config.toml
num_hidden_layers = 14
num_attention_heads = 10
num_key_value_heads = 10
intermediate_size = 1280
vocab_size = 8192
norm_place = "pre"
positions = "alibi"
qk_norm = false
attn_scale = 0.177
tie_word_embeddings = true
optimizer = "adam_variant"
max_grad_norm = 2.0
schedule = "wsd"
max_seq_len = 2048
max_steps = 8071
MLP neurons of a small language model. Each row is named by its layer, matrix (down: output weights) and neuron, and shows model dimensions 176-303. Each number is 128 + 32 x the weight over its row's rms, rounded and kept within 0 to 255. Numbers have three digits each.
After each neuron's rows, "fires before" lists the tokens most often just after its 100 highest values on Wikipedia text that the model never trained on.

L6.down1001:137109156122140146107139091079106142098141129126140123140136134128170115162102100172134179134111122100124142111148138096108119148114140157215151132122140159102086132137100108148136188109082101076100157145219110116139123141165125119118155089115121137174222123151175125103148072120124190137134153106140143143078136137179159129143110147146109121140125152128116161174136144049161110135138
fires before: "="

L3.down1228:130130124152088106103122154162100159146184136151116168152062134161093121174058115124154113101110185146140135145152167139126134110085079125177171056058127091091078115146119134136127166108117138063111103132196130183152181139121133133133115121166086107127171155125119130110136096144141154109149141088111086119117117119146107137142143120145175119135084121133124136136131080086193121123082
fires before: "|", "=", "In"

L3.down857:181087092102096128116150159113146081101142078075095103088166169117088109099136167135169050108133077111133189113171065122123106085146161153073122126055138135157089066156115097135131129169144140114188172084106103084133200104114129086063105087137131125156138142184096089074148082157082133143112159083176136173129096129141176153098110188168168124221187121129119162099177128145086090081092
fires before: "=", " |", " in"

L3.down786:098138163121129154131137109104135126167097136108137130123094078097138184144112196100117132148093127113116194121125133137110147127133183142226122131088134146092157167126069139115131125127127144082119193170162151108122105146177161051127138096088150152112128153138126121179153148136130074146126140131141134148153127131162134118092122146125114123122159110115087140169088203060125129150128
fires before: "=", "In", "The", "On", "A"

L3.down23:086144105137126167127073141109142109166132116127163137107117138141092172150155094108154132191088067109082138131108158170127163080103106146121166174153134202115156179135059108123173134107163107136117140154157078127162123134104125163175104086137117147167161139202132085151119130095125124125127071102130115157041168176122148135171106090147103183119084186139166148134169083142127110117113
fires before: "=", "e"

L11.down437:076131160168126107091184128123085107138106150126142154144128091165176189100173153169117100154173122133161097090182090128148105177079137124052099120134148106114166105203104123105093097173099133144135120116116104109118111076121107126138176156126195114115062142113086107134135157129108105109142087122118155129161190157112113218113103126120112092146135119072115144054082140023178158120117
fires before: "=", " ="

L3.down71:100138122151144155104138134113114115107142140091143130089111120123170126089148146124091143140112133128083182137112137118152114150123136126194123121119170187126120131104072146125134176139103081121150114107176095155137105154121151105122161101136153104140167115203169145131113083178127114159162150128146134151111154145142159155118140121128092161151147147111127137120125134080129125162116
fires before: "="

L3.down1229:123094108141130138124143120147153067146084126106130133158102129095126152138152166098107149125089120113071183141134091117146146136155164133156089150146123161106187130067041176079113071153148166102115147157124138078092101180137150112115157178118146134103103139109141110173136175136114083132116179158115132156130127110172105109102119137158079152127113139114074135163115168055091138153145
fires before: "=", "The", " The", "\n\n", "In"

L6.down662:117095189110146200101135097130086116086147093169110135107105135128162122117127120181166148150101132106124147131172117128133091168125122136207190104103157127067142113133037112121132183134104099121142123126214128121168124101128146110132178089139122124136177139123126165105117094117145103164087163116135115112142143149196109103119130123150149151100125126140141144153139189113143123139135
fires before: "="

L3.down880:140116179124126164130135147147140133111125113123093154128081109184110154134134141131141118092124168123137129142166153142119103124131098141193154165103143141082141138142101122113121167114060114137136115113194159178148105115126141128114128101119166117158165145157137134138133117190113119110144075164129102137113142149142138127163130126143128100141130134115139136132097143067164116144124
fires before: "-", "|", "="

L10.down427:093079084150122149115108121169121089067145142180144147189094120082124159072111106108110099122102144114108136113130157056172132148137157191160154118137163126090140153147105060167123070117163138134133146136103120131175129128075110074137132183117172148138113111077103116180111099102187148094112133065128167138102090136181085115111131095108069133144071069154137155182194119132166153096124
fires before: ",", ".", " and", "'", "\n "

L9.down931:067138082087124118159130081131160163110122119171192126145165126110100109114134168130138174159123087143138077172068076140168135151131101177186133150183079055092178138105139144161166060129139165111082091149069120149140127156123098108104136124134178150147106126143096165098159112161118194166100102145095145114150161106144113174118066097129146071155167081146086118141115129122161110124118
fires before: "|", "-"

L3.down254:136147152136105167100135104114103123111159138093125124088101102146122152091132117134090137139122132120112167120136147138135107151145137136175157097085189178146119127129068147146107140149117134145177115141166118125136125135140168119097135080148157125145140150180161124144110072178106113140143124122158132162131117154124159124123126123144095145124110163114139139130105130095147110129119
fires before: "="

L3.down248:146104160117152180113117121130142125125129101110116167125067120157118183101135147105102098110147173127123147142139179138095078107114114135208119147094137115114103147105100139097088150126069130136168142112186128176168109094147142099142126129140156121169155125141175161150137099154118092133140109233129150173188146122169105181112164121135146127163142150054153141129108162067135124132104
fires before: "=", "-", "In"

L11.down622:128148165130116123136111139130113158128129197103163136098112120109151129094081108066116104131128114137088131095140178124176128170167140115169127115156123073127161173077123149134186157052173126130114086139154156146205164086138131158163105146206086131176168115080124120057136081107124158108148145148130133151145102091118192162187106147140125144090151135129112179118132142128138093148184
fires before: "|"

L3.down516:115119185121130163114120151155133103088138145118122108108118155109113098086164171169109092101146141113167108136142071078162098156142177164095127105162126133136172076165102085156075123165111109155175206151069105064070100124145091123110156148141150154108102120200077117073148199131095092115140136167104056127116135105129071114092150056110143150166146138144116138158157180078084057132170
fires before: "=", "iz"

L3.down1054:119131079117139122083163119123166194114130113144126133153080178146175177090092158114111132118076118119151108118118201142152166140175172127138119059126161224136163164137133104129137183130086134125169137103114163143177121140080175076170160053063115091147160067050084138142170148098127165101077111132179096127162108109167080120099087073139099135136093136149066127121160186124119081114135
fires before: "=", ",", ".", " in", ";", ":"

L2.down1266:094153111174094169110094143108089110106156148094100141117145100076166095106175086100073128134093115075077160127067088074090132109121162134105153116104110189147193105145078132166100118136136124113173152158119095124110110136079135116202154109075126105080170119187091116157172115176125137175105161102115085149149105098176157071114129108138078135147110119123154165140140114128155120129171
fires before: "="

L6.down205:133147147128164093120126157146063144128119154091083117145099175144131123152137096098120110145128168097110126142119084089092132125145110133082137157097097163099070127103108083075078178109115124084144119161103081141103148134154158187112128080213122147148227151131154098114202138115092152083132139095111119083157140089134136134237127138122102121167190150159118095140124110148114168144182
fires before: " |", ".", ":", "–", " \""

L6.down407:124148143197112119123137160087092123036088193151119093067114113101119148090153126164133078164132133153091189129107123084116147109183144185104144039138126158131141114093116202194092117112138110154141182125103125122096116102117087160115161148137169147111142071131136148122120119091177101110184148159127143141139160086098084079183146155168159097113119097143171121099080162078096134145161
fires before: "1", "0", "year", "3", "2", " 0"

L10.down1061:162102137121102189157084177136111193145198126150137125074124156095096113168083152114166100051082127102140140137144147093184154149139165098171107199096129154110164177034070188186124167114112134087131166115105099116128088127171079107123157120152174140181145137095169110074122168099163098126121129132139133155117152184156157110138093120154115163143132116148139108106119118150144126137171
fires before: " |", "."

L3.down116:131121183110145154115153112114140129119149135107135165141070123156129156123103149124145131096132146135139132143161143139126124137148108132216130139105159128086109162150089138118127182122089133138146122134182136158167108103156165100135126084146151123161152118154156156158136121150128093144147111157145129175145131156143096143148169110142115122131138138116133142145112165071165121149096
fires before: "|", "-", "="

L3.down87:137117192110150166130141100111142136122138138107122163133081122155128163123119146125124125092129144141135137140159128142124114141130110122203132153096166137085117153151103125129122185121071136126150135148190135176151100107161150095128132095136162130157160121166163167158144127158136110142153110171147132169140146150150114141138156118136108118157137131100114143155119166069158140155098
fires before: "|", "=", "-", "In"

L2.down622:108183168150202129167122114084112133147141118128168174126070110132173138169127179124138162155137139132136178155149118088142112126112122126180115139107165148080109129140095116140158173128155117154148119144123130153141108131161175050134192114184117141166065115176153156123150140201118090168125168139165109187092102153106078164125147097147102143135127140133063133145104130091167157180138
fires before: "=", "The", "|"

L6.down270:123042105081171173094088100129098088109143123141120184110122106120138122083141099117147085158102144100115145133131108119152070101068153142192055151130101087114131114116063167180163113110092117132132073128129150119133121108147063127083125171090141160116122123168166102091163128136141098129084072083148161120167101100063086163154161138125139093143139098166165134111146109160155133079162
fires before: "-", "\n", "|", ".", "  "

L3.down242:094124095143117161139133158113142117128101140124136132112148157190105117121078150134061108103119106119142152132144155090173123139076145152108120108125147123104191102139085127190097066100114136130201169148101133101077140126081069143137152114106155096131112087156140142123070079112102093172045160142113113133113084135188115119080091080120103097070139187162135146126139124089125113174130
fires before: "=", "\n\n"

L3.down524:142086167125133129110113137089078147145204145103100140133040147148108141109110142106126111119126130129154157125174169156102122108094111108208164130092112144100066137134106116127126126134094126112111124127190131166150131099157118072145125111140101124169219136145136147121173102152151126106151181155131116118130161116143146157174115133129172110156139126072152080131137116084173129140094
fires before: "|", "-"

L3.down725:146105149133111151123079139124082121101141118156126143136065136104109139071134163113100158132111151102100153090107104137121120128182155120151132160164134154128087166153112097109099130129116104167099109163123146144162148160180059137132142082103093175121153124153128093132173033130125122119146162125103131051113198115141171146134120113108065154165195122136124176128059102141071159135114
fires before: "-", " |", ";"

L11.down1065:128089172137157110150167139088114100103043154127104098117152157123163137091157122144131100147109170129083140082137111117152086069116142148109081126120132139164103151100099117131107086136087140135112120109120072165142118141144154152126164137133140139167151104165197122160200158071072092135110153184178107109103123107084081195171126168079127092080137157064126155163066081143129149112118
fires before: "1", "4", "3", "6", "2", "5"

L10.down603:133140113067117123163124157085105152113127096135113130099139140105065160138081180096134143177132095126102243122107136190136118143115163114147124111124101176161175134069104153134109129172195134114051171147110130141136110118141110068081132117136095155169159160060096127152137136120177098104139143145130098122215123162132093124143126056142147148163133118095118118174134143108156163141154
fires before: "\n\n", "\n", "\"", " The", " |", " His"

L10.down683:077141117131127134130089122129143151115100121142151127115136141170165197128165113141105104128114083176098111141103165086132179186139132094161145104134125166128108156142179085143105090136101133160159154081218113128112142090131108078122145122075134151164169129120100166104176132118071176111121124187067103100128116168217098171189135116132105108149110126118143118080186095140158175184123
fires before: ".", ",", " to", "'", " with", " and"

L10.down242:133174213126168135164130125100112128138119121099157103132067151120160143183130097125071145127133125135097082131108064128168116148118138127129128092189138116138160095140104095107194082104132153134092109116131131088169070079105095157129140136146086106154145134107166149148096196039073155110112135140174135103091157088133134176121117120125143129151094140120058109139132162066154118128179
fires before: "|"

L11.down115:102122150178115099139118078138166112133164149175145104092111175115147139177112205136111132164077165059077132145114078107121121119123132119154157115113130160116084133103093129146136146088155065143095164128172136109136081104079071130116121094110186158180122148122093177139141122133107150142139089148088080116077115129095110156108140096157118123195145108129186139146151198111132085125184
fires before: "0", "–", "ly", "1", " 0", "3"

L3.down554:131144142118117131105117188076095145132143189108173084111113159126115207155105108118127106168129102071097156133124148112143091107136167145154136142140108192127094068122112139121162127125127115126121127126137089137124156173125175091141167116121165126145141158165112138115123057168147096128134159061128116171133100133173154115149125160144079133132118151136125157089109083090127132174187
fires before: "=", "S"

L6.down386:125093166134174174132103126101128183131145117133122124135114149113135111119115129159117146122156129119155120165131143127142117137089120124240124127125120117065083115127066137142139140140136089123133139112191098136163129121123121115127150149119113131168166132117090110100109103095090124119099158115161126117098147124155123150152121120152142073105158130118140133176149151130141137132150
fires before: "=", "The", "In", "-", "On"

L6.down627:154136169150120137091121100116088129106161142130089122143101116124133128137123084122136139153116164105125154137155140111097106082147151155209153063109169148079141080126073130149118179125103137107139134155179104115141165134134159133084143110145120138118203114152175148089119097110140095122139160108137104133098123134138126101146148159150115107098126142131159112123161138144132134129138
fires before: "="

L3.down342:093121115133113175103113112129131111110175134105140125086084096116173140092118108122114123136133104119127148122198111123101096128120119121191131135111165132083133129160052155140126148149108114162142111133166121124145140097147199096131132090118165123131154121174131156155136062176108086165119142144148135128144132148129115116094131145128097140118170137117138135150114181113130115112136
fires before: "="

L10.down101:144094137126153120166140175144064126186154120119106133143171144102087150139098200130154145165146107080090100144108184097163131147133112180146101161145125122119084121148132077111137097135161094126124193117175125169165097171121117121155175099101072145111163150090195125070174126146138166171171199135070129139093125079134203103067165182085120160115143105131081120109081134144102141123124
fires before: " |", "-", "\n", "|", "–", "."